python train.py --num_hidden_layers=15 --qk_norm=false --optimizer="muon_variant" --train_tokens=381400000
MLP neurons of a small language model. Each row is named by its layer, matrix (gate and up: input weights) and neuron, and shows model dimensions 96-351. Each number is 500 + 40 x the weight over its row's rms, rounded and kept within 0 to 999. Numbers have three digits each. A neuron's up and down rows have the sign that makes its largest values positive.
After each neuron's rows, "fires on" lists the tokens most often at its 100 highest values on Wikipedia text that the model never trained on.

L7.gate279:508435494519497425472501479523540444528430516496486571576428482493550505482458425457527480457524502515537545510477568531496564493525585498427543485412517493508485474472513555433537473515432526446460541481478550577442450486534543534601549455517428542526482558505485505540449518458491510476501475473486453509465581433596460544445522508491464434449498444503494445473484538537488520423491544540502537480518505411481475562514474553461425567522519500508446512475499522441435536495557470482482415476505492508502470551499477483575516507519563519614515488524495492477429487560532553591489528490481455480543507551482561448475537498512544504431459530514533540585477517483464470493543518517508471532507515536476482420521495553522498586490374465495475480525515460436535531538503510
L7.up279:401475477580509509497450522451502459528532500504462466456503480484492519515463450537588510494430527520544524489441500521532519497505547455453459438442545525503502584505517405454484494498538457448496523519546540495536539463473521497465565404458508456617457573534443499476467552477461528540477508481547476500495481484468385503497553511565454423491542482492472612453540465442474519465497489424528508564543491500514546544496451578506485479486461445525457485515439612516550512524529503495452494479438458542540510559429504529469496569569547537560458485518491512463531435510518458535488550560536552495490488478517510532471544433490492502476473422476524514530497521542512507567530517531491427516512512469567491427504497519444534427496493541429468548493470480513493564490492484
fires on: "0", "4", "3", "–", "1", "6"

L10.gate432:500526527568507533526508586541444473546490443554543554440435458585513486405530493541542541514526490496466523492440455550533531515468535415428509500484503478460504533488499484421508549546556562605541593476479495512464495494596526565490515472508525493510451518552442454490555440544479564523530505540502498448466494500508492581474511485498545477457466535477494531490490484604482522520506507494440494454489477499463493538436423504534612507454448497471547554457531523590496495531556547523502503522491491532532505482451518541491459508498491551464454473529507486483527567531462517565531542502574503507444488474507466537540513505475475472501430542479558611458445565524508535519545450469502553440546466475524488447562458456461461552532509498489416530492553453443492587458532500
L10.up432:522431493500440453475517523541571480511491469521486466496551556508476561528373439512482504464488599465531539540428477545588545484542559502454504470451550464493485422542513486549478487406468475478541511570490495518481495544483500534576407524463488496503460590533502536547502567494436532534471524505458519513506567503578526463474483510517499495503490558444500496554479417471550458511464459535520503570410475543466491472497455480601518471481516511443541576473467456465555504488498497569526467485460577497522527451491509464403472561530452465512462545538442436467586585504488482434480547510549429525471469494507563536458553497498494499576500569506512455580505503540512590440471487539433467481515539546461482446507422536563468559513508518594529497559513527511448461474524459
fires on: " in", " ex", ".", " out", " for", "ly"

L10.gate544:440507479499485500480483510590451375520472469457507516536479609438530519534489448534507521476499481523527551480541504549572510491581468560553506544468461537459465513502507422579445467589459570454534503476474536405468506450474477537550468504612454449522532559549467506471520474570514447461471503496539520411472465463449488469509603508535465490493537479497445489482461477463460520568511572522501516491515559542533468562560445521476531500494571437548484443528446377513504473485511503446508554515420520566513565584516505524525414523429481574497546490522547452547493474559524475549528475541451496495569484412427485500481521516507559529525623495596443499452522543517538531474492474490527485538506529515484526504536478507517518504512427522450509501472490424485550478499568436
L10.up544:502465506517482533466508511575499475513522487613493518579582481559471530455511539516500542480508462481446493543542405440512436534488463489501461553475471520500412481357507484454518517518515531488564532468529562482540494483514586533518462443517551491535475598489500555530523554538478476478478530470482525458495506468458441471582606508488491584455512489611507549589485508493481513453435521578521480501515444528460492530492534493537512463459512559516499532485494494515595484455469508468509467492570492542448501506490527456505440482526504468532522469486463484528550488454490497550502545507413456418547550507482510402424553576479566532506530497479524504478466494389524561474575480480537493453504526471518423495473496541524556457509562499511517470563482500493532547560463596
fires on: " |\n", ".", " ", "\n"

L3.gate1093:414502542464452545491549443518546491520523542430552490455494452491476509516491491529525548570474555467489437515487496466526553583541545491534466427523519518459513495414500469520535468461511494488490488482523504582496491489511452431571526527472508536494477467499569544507425427457523578531530567450494509551566506454502467566429492496506486475590525508531519521480519528519553538482509479546489481459558487452461486548487470544473510467520404470514400482503533485478551525431539471537472541529532487490529577497508460465592467493480430512519485477485538548514535515543456486427388564506536501476511505493474523548473495515480462474469511567488503492475448500492494489483448475459485478523419536466531383538501523566534499565493489528480489486583435440518506520514588498
L3.up1093:467515454476495550432515501571458530484534508550545472437405399477476490527472483521529506541499560455473414489510439466489498551517476511491477405503542526499507482465467406498529558489448487493487522555474471507434459479470508491575558573548544509468529418460546497522486507515596547559460527470465573524597455410528504510473502506526499509553493555563437495484587544502464608532485505476489536494557462514468453537526499501519482467455489494536461509523507503465553550459479430515517493532466433502471524565458474465536541490491506479507416491470467493493506501487454495451423487518470516481488554528478518535530488549512485571455526493416540549476499559548492467512504536547548494577495476434520424552468591490542496504440516497481522441493440486549476506465540498
fires on: " that", " said", "ed", "ated", "aying", ","

L3.gate610:539500483553540598512451437445494518499484510467426530534546453381559533514494562488562469473463412488495497453464493543533465515504453520466521519522504597556545487585471516523482535413504471474490446502516521533482587481606506505548473511506590486517533548535529521591471513525529420540512527437477495443447467477527483584511533444505463464465506477477454518405512490494600526505431510504417484448493519537449490489490507523456440507485494540451509431557532539494575545499555473527499496585565502505529525522524485444490446487428508463524486524525532561533474461500497481481503575547409474449499466472451570519477417529546541509453553510484498564443561526496450458463471498505508529513462496531512457455511517457431489474564478547455501450472500495459466411482562454
L3.up610:497571495564442528509498520518501513490463501455455508498419518485564560471559483451506481422483558494557478536444547521579468480527540475495458433499461514501537491518522591483448492443469501527436496530451523553455469525458494493516438519456502467523484420519501447462481495464552415517462543433453511533511509478533474490438477524544530499504502475528528519456514452485564454500547479465459427529488541503446499470480484539546515464560540427479441519480513528504414479634518526571527461475508521487506513502543556515524528499457481463501519532555516531527512480488490390498503471510459482520493479562481519468545507514504480576479546423470532511464497556462461482432442520550566571505515554482537441454541514472548532513495484527462511417493539484521403455510540515
fires on: "h", "am", "/", "ation", "ran", "za"

L3.gate373:525564533388491501532497543506425509518504503504483542539481537523471489459509552486519465513457530476533558482412486492539525419542549475543509408541474521471526495421550481484541526540455510555478549465515491505530494486544409546511537540504536507453462458434488460494552458494494457434518520467508467531517474503527504463543530440519487531439528490530465550556518539560443455475476516521512518525488541554477504520494481468436521558442489503529531494518550511484459533523512482563488464497532480533512534525356575409516465519578429501522486534493558505518562516606509421529460437539484430567477498459499482455491551543522477501486501500520496591517513468563538617504529467510520541465567492505516444493485454547499536442559511496549498405540473466523531542578525537
L3.up373:501530487531479454521547524500502522558520525445526505535473488438461470515462484497545454538496539513502558510492534538531520569421479478514428453563528524488518559517493482536462567464498521538554613517494538479475486528450466508496508514593498578489521470477476501477529508452450556514479519500462496509533435499513439475495585561514477459498532555532441534543506532463488558470504529543473469529413525512401494605454505516499550604505483533471514429547449528562437552552490484543424478449550524468507494481508504471485505486515485487556526473486491464469526506487408465499503483509493484504494471453487498443519488508578525521470576522529448590511498467537501564576443406503464533518571494484463543527532556538444435446488534526514559497522526518513495479485483485
fires on: "ly", "line", " go", " went", "ely", " as"

L10.gate1400:533505542526514433539593464542525544541466482560432504501472512538458569424480521432500493453486505551545512484519536554506471501505509545540519439550505559465443528414511475546514452554509503529457529501525540530494478421442519461503525562511524554493503566555503491531568520519510499515541495485484480542506485546538519396498521555552524473509490506451445402541545508552498513595483438498483527455455536500487512503451423466489478453540441521517516453464486512526489522474510474531504435503530482558532482446529527451460540509471467546509461487454454534477503495473478535553496482560496521506535523474508518568528517529554477448449480458501515497518483451478502569478450449536505509535519464465551523480439514489507460402500558554491603527523443453367523509478514553
L10.up1400:453435417473533581559449549545504502452505543425463433562428479497410489484552509545479554491446490445444498482488483508501427498459459546471575445504517511529464544497453498587460475506439532552522541518507477539465483455486454480478394465479483459476474558532508535470501481490494620530508501522446492434524471512477524448503510458515487463518519522515525442548480486485514525530463529432483443473467519544569482438511438427520463452544451545571427540521463452473483461521523480557467456571432491486527443439513475474439527505424560536469525490511442488513503553540512517559429502515488490525560452491536459516459454477510526452496540493533429470480485477474545496470422519454527449489473558518485486493430489472508453568520481504436566548513515506522443517531568554
fires on: ",", " is", ":", "'s", " Is"

L3.gate1519:469438483458505524511461463505502519504410556499476458487459490494437491480461498462575490513491539471478498495537459447479499475502502503480556499418465498455486556536570499585535525462420514614509497522473518505578501516440479511454492459399515493520484415498539564567527430587549553550449556487405536512497479457459535498526520537487559518516545522554555465512509495430477458523495491547479441554524450612470457547508561475460448532600477538481553556562532468575478539488470498505477421544528455496490510486502409400495512488461553531506496534482601521470540516466533534468577476517460590497475527503544530486472511526484513486418466490475504508459448495488462481428485523534462456507529466542510491476475542498535439542494502443471469496437584476485563487521501559
L3.up1519:510486505472478498491511536545513514502500503496478470473447479443533489588495515462469524518528454578435615487481464466527435559439455509509541590462546542583551454550487499493500471490490468485458466389552435449530513501545472513527564506471489520526545501511551535506568439472521541484498488539481467569514513472554508513502476541501479541529556526481536507470529428441491486518452602474499486458546461542484540495479479467459513477520491576420527541587496558541509449612464506511481526516593441478508471491438435442486506485479497579464444499479576557487531486505584461413546436476505515471518502471520567560513522464509488505417475489441506477556563515459448447455607514421414479527494546503489485474487544487512514523474452482510542535507484435471493543484497507
fires on: "}", "er", "al", "us", "ed", "enc"

L3.gate169:489492436588450501506473470505491470432476486515490558469509535473542459494510476560500440466481462410501553482574510478498452512469505454501481449404522554473520517565490509467462416473469492530478556522515526491459531459503512508464558448540502497507532468493474487522479528485527516523508525452445449519456532479434510513489545409503481416486500492575567504536478462487628556459498616476512522487514468538589505554532489376512491438550476581495485534512541457464509488525503454488464512509564493550569457491599515454488595450475448442496523520483483491554508509546523563514513516442397551503490492437460536467490458453479543563519546454507510517531539566465479535463432474444448494498512523562512520526539527477509436526508520523492481460531515527464492444450460489
L3.up169:511513502496511449580440517496480459388494489484502435553494578540491485524517484469494491449493429487486557460472501507472517407519513558527526408466455481476561507601511570539484505436448460531450480540528565521534481495441513528462483491577464417438519360503448504578472489542479444490479488521474480501486422500469502532539564461548480531562499412537451491505454492544542522520527490480518493471510503482504588552576499439483475495568500529521494500586574475520517517511428477468469498545462494504474493534507436463510480457460494494473541583536538535558544513495551530531529537551426551459484474446458536509510489447520495514574541558473550480496460575462550484464477534508502495514493512546561480525490520480481443481430458515448485488482535475469487481368435528
fires on: "ing", "h", "ak", "ation", " Ber", "ut"

L8.gate396:508464450531481506523542506474521481530437483561517557430474470496558511494529480501497470518480499489474472523450485454477508537478479491500490425442449504481522500405561514508538511477493536518448552462467521590472430467457522508571457504467553460543502421528491463487448485501518401512455505493413520453490504459483463507480514529444510527463545468513506479450527595556504456511417534471453542494544492476584530511498467545526483488501548611637529468545581504552500479531586451441512564521474544531491525514493510539489537564441479485514505442520567454500569498483453495512522555526498507536537479471528417490524452499536432479499581430531470566567407493479478522483536532457529516609429545518527503519462509475433475477523455540517486535442556441497400506502496485
L8.up396:551502578529546454566514533532476502464427425584522515518541570533522487569584506540521481440489507602445495529555492479514500491481534474594510529436474476523569545458496501527452512465467416505503524533508481417476501472511534526551533556529521539515438562445547471520514502555455542460472415534497525512524513527540491501525564545497501453557486487548503454545550437488433502498482511478575528443510496530456529520519503512542562552504523511522521485541458417496492410422485474444468493559486442494504456482584510516450522468501483530549619451505496463455471480529480464467448469538480534511427489506506551511464517470415530454414499531501513608512399519573501470571514491482539515511446465512466471513501555510471532515514494569496496492463468486438506409530463496
fires on: " a", " the", " it", " he"

L10.gate533:499495442518558505517474441510466486486529559492447461518529510555467564429464510493518499438434610536462487538461494516575505524474473444396452526491553380417532487508484466465506467511551502532493489517469553480557519504607449511475495572442488540521522500486474492565518509453457444581449552507505546508522508485526503385477512453492449561511552490494488476512527466483586505595527513442487498531412408555453497468477475485400556482516532482486459466447485503524521541465548495518470445483484501506467440489523537405477547477477435494464465556437481606479521512507529534511544465542433512522486490548562484531432533526518474522551496457502544495460508532480452507580473462509477544524540426527465524562406563436480502548550469509546532532489453473505483462512464472
L10.up533:410469464437475492467563453522526521490427503513546488451446530593512527469526545409469533489571395543522444392427426493553486471448538454492567495493493477451457548565488477508486496536475465557517509499506470526536466548503459481449450547599420433470524491491498519569587503527463513558482448531458465504529527427574501511553482522531496481492517481505493502506512488525531515446499526559509446482452424443524460513449480491439453510537476558490454514497417549561508449598490483499487545573461516512524521505524484511523542544442489465472511444509465523551491548563376485511493495498501514486504486535498461491493511583465492565537543513475542516500448541509492561507591403507454470456434500523497497482559503547458498544469437494495536476462538509468522490483522468
fires on: " and", " or", ",", " was", " but"

L7.gate1170:515538499460514531491496521488490515455474438450503533495503555521471491475567508511513518502519515502449544485465459446436468466526533519589493465428440576454533584490521521499514483471503475509455465540487490458515506509466474536491525498503487498438468489489455516544387496479439477569535595513476465458480596552489540512509582453466456473542477493525455500468475482555501488509509465449505506498487499505497527543538488543434508490537539521531503468531526505571508453545496450516509477548430425459603414538518451545431491538511592492496506488469521517522511545539471515487477574548554414533514474517557557501461507495495482465509514511628468584489482469480515425530461546500540498479464490476470599513416513468478512532583456450413502517460411445523477488499517507
L7.up1170:518409447547458491492435528437477536526524439543577497454482457432540501504546485487486506519488548535482527534560455546413473519517509467550509476516479488499522458508514497521481512484452516516491493515562562426455518471482517513558498478580470515463565506544491468571447476504517550517507555515453554511585478582503497530451539502390517511584474483544530522500542440498460469502472498452505511441427445492481561454525507566483484485460534491517466471508520486483553510506466489483503444552455420485439558497474447453497574516485551475507541422496514486465504527492499412495468480519525498548429466472480523496529476407523490533483442539497402562467540490501496485536427454528521496525558541523504548557439554538585510552533478485459538558538519544514497511483486465
fires on: " a", " the", " her", " one", " an", " two"

L8.gate1355:489486483503522503530615503513503503431447471455518603501434545491496501463493503492488538488480485543516516511509490537455487426475513625502472470471469451576529531490549493463493577536472501534528529480435489440443593531367487508493475532492501535482559438561498479530566490471479521572483478544584496420485505582505529457473492532554427518521493494468502529453468465500518459505481501556494506482432573447543536469467428563531500506432496514504482514511499472471498523450546523516593457499454437442461528508511509483499553450419534522582466539503541497511532436448599486511534483457467439479498569462581480554538482472497494547564501499453502548538536513401516451575452465466514481519513497486509539524451502482501499491568518441510476489529510421544540482466514535
L8.up1355:464478565477442520444478503494518575503497480503503562445522519420565504468500504489417494465447575526447491536554506437406415533428537595483532458512513408527498477557518493464495464502450433562560509482419529577517455458439505497484484501524489430531486502536428525466421547519633529519510476496522523390541494546477464581460510507496491459513473479514450489537482492555495498540500551488499488593528561526499530548496482531480484482466563500516488514539515497563512516482507476523533512493469519495550487498522551515490523424589484483532497530522449440492541515507518525546514438530445528513494554457458506453502474432494511465500558512577434481495599447432535499493517461538417525476431441532491457538491465520479513472473499481510480479447470498584485501536459546
fires on: "er", "i", "an", "is", "en"

L7.gate966:503456501577443505582511541498500514447514416492364504503552471497531485479494568475535537523459499525466470482465544529504542460554501454517477453494505455496557520426450480493474391435520538482493542544548525508505558461543560506538518484518494563507524536436476550472541532516513505428492489473460499547471630453526570441591486557493518520459533497469495519482542528538485454540520497459492481523591590408447481451550435466531557436443448416606497571459477459558512497461478482508490488503526471485484480510465557536514510558485507462500463492420521557549477446483547504489470471479473542504488526466544472437459516501492495604469490530418472486481536461562474472567446458522502573511506429520560457454485479498564514428452429529485502514468502542451447491537506530
L7.up966:510541469499568479462548484501486461509553528495535528512453589541529465499514558527546530576487492554491522554567521532528486482444515497453515449510478484478441432509479541476491515451528543502532520519408491538533422438515531484539444466501501508488467492564579563506454519527494470481547507520504553540497512543511465417513447541547493411487446499501537421468472507452388580575497480422520474534446509538508468557436491516470539443469490457474417529473495519426428512450472529523499462443499593510525504559557509528511512412574542545529549461548551504478528442566493511543480525503501438473560467508509477508493409536477514522475497472495496538484459549504551507551500500613461516443499497462472486554484551486569516521514494475475502546481484458522515509484464455
fires on: "per", "ent", "il", "l", "1", "0"

L10.gate552:509498526588435475481516504498480531466520459485466480500442496535532574417494542430558516516549539503512528519485529545512529528507453466513544396459577445433519530518460485509542475537521568531519487493563495501518571493554520497496470504476454524530521491476533516565477539555544561584507531410457528516559511430502468542484586485536522492521563517536500485461513510459472468495532486506494481483535452520443521521443480529532508561529427516528505571475522504494534522510514411536465539473505458483548526412479474494509447481461493445507513442552467548499544476443463493451509533510505484532543473452511494488496530430475458608482512521522497456561515513431508502491522441523509500552507503552514537533470459532537493581512529511517551488513504410480494607495505504
L10.up552:503518499504446435479451485488578477503454576450512497537504536494515546482494574467536481489442569480543491469466489500502504470503492468495585492523501462428524451545474469494474479494543533431586499491577457507472465501535510503532477528502522530496483429501529462484494541520588479552478422474546512574453508494507459484461453589522488507534495516499499530527466500472560532502501553547531476452500524439495477554534467553480441561534477489526487487431469599551537531573476468521481521496550511473509376469511506533560451590486498492489473471467412440567510553458447495523468489575506520485576577506531555563551485531553548529488540481490505502493477515489426511431463461540500465542506549515493500570417526518480579462517495487480456477485584471466503536491451485
fires on: " and", " that", "m", " of", " which", ","

L10.gate616:535513476486420581487538497512495517519502460481531478402461520499465522517437526496522535495569528474574514506523522464515489581476541473520522483454473520544422464446518501576496515535480516437472492520539526488454503515485492466489530549470504482582516544541396439427541482564509473460504467503535538485526546533501477552549515517526499478527493534489459467540454470527482540459487430439486511486480442447502502486467457456500480497516506510494504542466551574417491567510511465520530465463454556547544487500542607458499451495494502490502460421477449531566493431539436499414525468509507474476491517503468441456542511488474508483515520456440529514505507582558533480506470441514447573442483518490489496502443604509515471554493506446500549499485467446454456504403539543
L10.up616:482535453518522512485499504528448454448492559491482524501551393552499553505460516540552376455493472479510486462533504567574518471581471424500470460534424509534528562519493503391492540491516544498516459508531522499450506551422524521453511514477638473528437475497488562550444516569542450490477453473529559542486460487456512473469555594515507458543505537483525476502526554401543462475500453487465502541504407546503514521508509475515423434531502522509508555486529508517542524477479496469456566511479561449469514433467451488487486441494461497521418451523584545500517469459402474551440471505527462533449474537476464566470537472490533522540485515512532542532472502517515531484541483567467520524561540562472446508481513479550552531489465545461500492502563597517468424494562464
fires on: ",", ":", " of", "aining"

L10.gate1427:532507506493441508529518487500595543492502515492478585513533505508505542489503422449478507506531521482518501519460441501513446526498417505567443547555561553496539520470521498458499495517392569495454526542451359539495407491448498469543468447519503485537552448454473532504484457396527494465489483498468480519470406499524435553464474484508480461498507527426485555537536480517504493527586512527444457534502560574448447502502483515479519468478516538562544491492447471456449552474500463475469473493517459460508559475450596478514528513497478433513524442483471436509524404527511551515451541533481561526445581560490403468485503524575494446515529531493518524494512518470474537424519445492482471433514444547478463461511485555499460566601450414443531438529522534465470507524538534
L10.up1427:544492524501441496506463568458584479545457498489464465499453495551508502469417473538535527492516582494514558456482470550492517384455532479568481526499480491494514517468500587452494552519535514497476528494470475524572401471463498480532530505504519573472561412533531505498549483503529465513500513443476485526468495463524414567497515488553566445451501533553529435514548492542508578490548519462500467539502545526513428545446570584544436472451513474513459463570507479528466508450497538469466437540451493471543493516508524504444490572532439452522475425431496522503537467546491543509559503434472532531453580493546460498512481593479542467521550567551507582541479483466503538532522523464482467495453494458448520526595570495379452477533464386541501515464504550533455470558473472
fires on: " go", " com", " mov", " worked", " went"

L7.gate1270:410509502424523546460535536450456493449579490548547534437486472544470586464477516548499543490520501498525497455538509492483474496445482534556508522607411427511490464461508519512420472494491484610474497466459508529438536471532529515526470548566474500476514508453510494516517508482508503471483488541569482519517475552496541476498511471506487507507574510566452455466484531601446488468523470445529529476464483518597592478489479505486572440502427484490525600566482551504472511510443541548611531496505491484518432486510554472469543444507479508450457561497495552568431536443517520526466486541465477502506477436523462433529541531576492608443448414495532483529564538536534459453547536561493471476471592549508512555461517477556534499474479445445525446580493461509554488461563489
L7.up1270:458447458482457513423391460453577539528526528577479478480480438555502536476469508460409537505499488516512451530516443536484521517476528584526560450536537508502504561466481482546478477514458481526470529504481466491560473399477462513533549532507538503591510534508505535485541522536493517517467483471465556483493456558436531471544496522429546510490485458534533470473478529514517460440472464507545454551594500521486546534472470528473575506522466508554491514502501605521539515462448477530507529471461485575480490503476504531523500531580427480436462497544441552498497518476501536509482528511480487500489514572523532539464515551561494529394483533495516448511460571537555498558481483435461469469439535499434476482493514548493474449494440497490528421516498479483535517487446456
fires on: "h", "ab", "an", "at", "sh", "i"

L10.gate545:414538483546474492521487496523477535535521447412447495577471520501553454469467529466546482515502491499511531485512504465476511509578515524556504523473528498548480488489483492531477434443524484468475493525529619507497536475437528502455551491511472564501497503488461534519507495562506497536523439463471425534503501553511458525522485486512520460512545491479482570474498526507443524487500468415512540505516461472482498498460431508481434451483500519509495478500515446516505513560478490490491536508496527506489432432507494493552492481463478477561512523508528512496600420559496463562541496483464433474503552493563555574553547466530453497545470480567529501486525503549531483536533430524501475453519487620460440493452521510510519548569503476502555532593480441491448480507531462
L10.up545:435486462489543471503500488462518510522539489463484449489494558557451547520473448549509462518557516536501522541500511522509498479545422578483505517548515424500493527431542452556550492503509513567487472516551528523500500546455494569486522508490450451510431541544435561554498507519426568535512442533467458480532503509524463524506487522493504498518490490489439436459466470481470528538416524441403498506608509518472500496478503490549566456475443489488482531496467499564475462546404506437498526534471509479499451458545542505452502457370496562561519576509454542523579464493480487514518463538503548500399472572553414465513467532462542549554558505472447516502482546469536469519510515468531545474467553523543474446535529482469478531519544464516466463570440375492506509470593531
fires on: " is", ",", " was", " are"

L10.gate320:504516525561532493512499517508424552485553493467527459503487555514501518480492475536543535492501437539469495570481530502451470553469524470586444503502460508448501494494566513468483504544508492459476574590490466427488513596475404561512500540489396501499484523469412495495556422522512481547485503526527519522386496482484439561523522550476510484476535553542584497466532415533478493520505477533536484490534488452494498540437453459427514574452502472549510506504461583528501528516483465554459478531513518456567507518524504553550503536499503486431475501545487484441509502454424465533553477531464437457489572523502546599549503451526562455437489422531531552509491503442540419448535480476503456514528459544507573523484501501486503493522502546601436487518458504524514577512503513
L10.up320:453459481497476480528521471470525502533515471479437486493451527525522481403460522486495481529472516533497478470532507557507448589484462489536520483524604503431469549446546520544480530542494522412534525519464496501545552500482466520477529505511563581582545465460471554490445442446438525501488423522463515481444494490490459531510476522544456569575576527497440440549529515495506526525537553465516434525465559552464493525385471468497482477479494493520480423445490478525558422458446533493523423485532519599531468514548507484505483499473506472458519562517456520570557555520522526479495420494432473539425497546467442554569501482476558451539435441496542443441471468461492456459539499426432505448488547529467449520539477506455473510532542536510473455558502459492541498503527520
fires on: ",", "m", " was", " after", " is", "r"

L7.gate1184:501479502478449434486497437559464507477471450424464528514485457559486543483462535424561502521505521539419542521533533534475533482499518510472479539433518495460509571401512479473454490471574441529486497520534509470456461437482507516514542380469424453518522515504471521517526553417532486550514445514445506496540554488557513511455482483505499562459559535441480525523547510454448473491544544437448494561544542411511505518412527553475514474453545470490460477500453538486518454530508506496475483562450493535463501506497498511532442567575501544476517544480428483445526458525546518491569476443530510470517480532527457501510578514502560515528491489453546496525468487535481522552474452497499518487564452484458507507496461515512508444446455540528477509476451457492495502599615499
L7.up1184:571494520589530546475484502511515489535422483593452447532509500443582526438472497522506458522543503491504529526505532534516505500475525483435516419503444499445534547474465475462503494525501519508528499543464459478512498409484521438501541491511554549468506541629504436516476450489492470497484505463569461473490597485469464519509547500570536591464513567479454424533596458429502519504473442432524444532547551484484509553494509548465512507455472515525491489398468537541538463474479460502530469502429494499387442496500507458474537457502447517476448481463506531464514495427532538611543506455495454483496476532457417442448448518439479520448533457544528515505469520492482564516457519497450553468546464479544521494511441486420418452525469625539499548487481540567519469452514468
fires on: "0", " |", "1", "4", "2", "3"

L3.gate1414:403508531550490481541510477520451460466517551473490467473551505472449458520511486511469403502474462444527494461469469531538503493487501490490479382482453480557569492523510483468535474469563457525506518462519441471475492449542468573505563484490460474427568550515459494500499515404509551507478475468496548587506469468554479555562505516460507556533506476557546483561495493512517553496465472514541477436539487442536472512543480505509526479551426547419489483474458453438507569523494463497488491507515484463516506523479479476501500490462515460467536503554504539495489533519499477518528567472425482467515514510505567484435501465492469459492506467595485530544509463505458409520602497450438437585515628490441503505565558464546505511542506477549570466517540500470514567518529484
L3.up1414:549542546452534474486456547569442522481514553386543428566531502463477512488552530460491495444454462425538586545420521512534496457560485544422524561478457491472481516498524508438525548484492489461475531463499469440526526471495480491530584478534515499487522448548473469539542486490391522463424506544512437455451444486533521494528484490516490525499509438541585452573411549575537503525440474434523463482581486509523518495521459476519550557504419575545473459486540556543507517534398489467494487531467531536551474523482468572485524503519533454552538550492513444427515523485551502552493552507548452458516502513529541540437564495495459498485537442530526467488472509462502565484466479488517510476492520560425521473482501406548442559549479559590446451501495490516421486467473518
fires on: "0", "ling", "ing", "over", "ation", "ics"

L10.gate409:598509512611493509436521477471473485589517399479542470477518501534472558503516477531519494453436502473492477469498477533535546480497458576514530527523532481499549471481511521553447449498511478492507498525536595482440527497476493526469478476418484449509478492547485406468536521550502486489517520477519547500533535430412535530434566485490482436437482494443484569495485529398488543536461535558471436489505552463485519487501505523468509498527493432486463453527442441499492486469517432507538546547510445524518516560476490468483522557462502523528480477531460502502610557539421551449500540496464420452519503508461420569531448538526497475434559517590458513475488484505592514522462552491493595451489500475491514488460480480494562539493537491493466482476506565421460451491471543
L10.up409:462517583570532496497490451462518498523570461441508531506503516486540386532566533585526577551487551455494539508523446434500470538474520516494438492446501529499528501595535480521487557469462522553526521548516551465433454523530476523505445493478535485519518527484596535464516459481496472560431526498473546559473458525510425470550554464520394533434552454514533562511423432433504425514463536461484490510537554482528557438539501505434471513443518483465445479508472597525466510484532504488478520499506564468475497468486465581516510508486546552456510476553571432473528552488471517551484476565471496474475515504426537464478576475465535487501529528498561501528519506552552522500525507500500543515536496512471447543532459558543516485576516528538433494460516520485509593425496509
fires on: " ", " |", " |\n", "0", " —"

L7.gate1054:529466503573448547454513455534477516507507453509461550513504509460463499524487443459502475487473436543504495420542463474605506450500397449458519571525478546513515465443488505443548464535540545459526577479507557446430549482548530500499510475452513464531536529557539529431477504451490489448527575445521446479531428509520475536483501510540461490453505430479533402529496478548490463438557533498578511459533502509419489496478459515500513576532432541512551557432521553478567535403548547544548431447465557529496519464519541487409523472572495574452504497502572529528473434423535522546525426493553577487465467456608523520532493503467462482488539516528568525552497454518499472498536475459540534482536535469522436422548463504486496471500483530448487467482406485457425496416535522
L7.up1054:479472556548455496474502463553566489551550513478547501538392552463486521543471532452454430533517502539477446519527428448529533434523484491517492548446468416531483518473550490550532500471519517466518506500478551542541443445541512536494535491498527508483524468512540483471507488542495461452485546474565594442640542507567534547533518504488557465524538514486537519606497562459456527510576482542480440441514477485514462548450447465516537508575463517524479504479472479435520521459504504485461484520424507434487560474519466484487463539602511543524493544460464531509572505528573561510526532491555527536503484521536555461533394587545449516532526545506538484569479436477479533478452512502444480483502498529570501471545469484525476424593442510538518543479477501501473450510453441
fires on: " for", "le", "ult"

L3.gate1261:547469494471548499482447515504450488465550566527513493549507471487539520545568434545544480525495481509555557558517484537467540479481475553486537446482521460580509531497465407567476536515439467483517535488543537447499479508562473504538511495485587448461501509515443514476535510472488486518467471507494512517476473417539497506548476509448557470529492467490507465515478481528547492545536501439483469454455524483507469459561530511468522505564492513543517459527453419519496464522492473470533548495472428558527481430437516503427517524612385524504491510503553483468561558571534528531526464540414482500558540425487537490542436470455508529461572572488464542490525538578451491445591556471482520488444477453473521538514536515460528536523550525395579451465541446489477397441475491
L3.up1261:533561505426588492526424478487514504534489423498491454515470491450488493538468482537486487501525416443462485508555370476482518503500472536556472495577476544550479483523508487603465540488581564522531535483452526513530584477490536466464538463561479446529443542553513466561538490543491488543480513533528439539565457452489513423442562486517494525521475394511462569516498477562480519505464480481545549519480550543444522447488449573510491487493443499520421482466461426502522510455495476529506499472591434517485535612464498537443492524514504562596519452468534538467529480432460539393511505477440509500472514511458479480500495519495462569459491477550453502483542492509505552497562503466463520513501504509574466435539518453477496498551519466455536482498505434536494479489560524
fires on: ":", "-", " |\n", ".", "ran"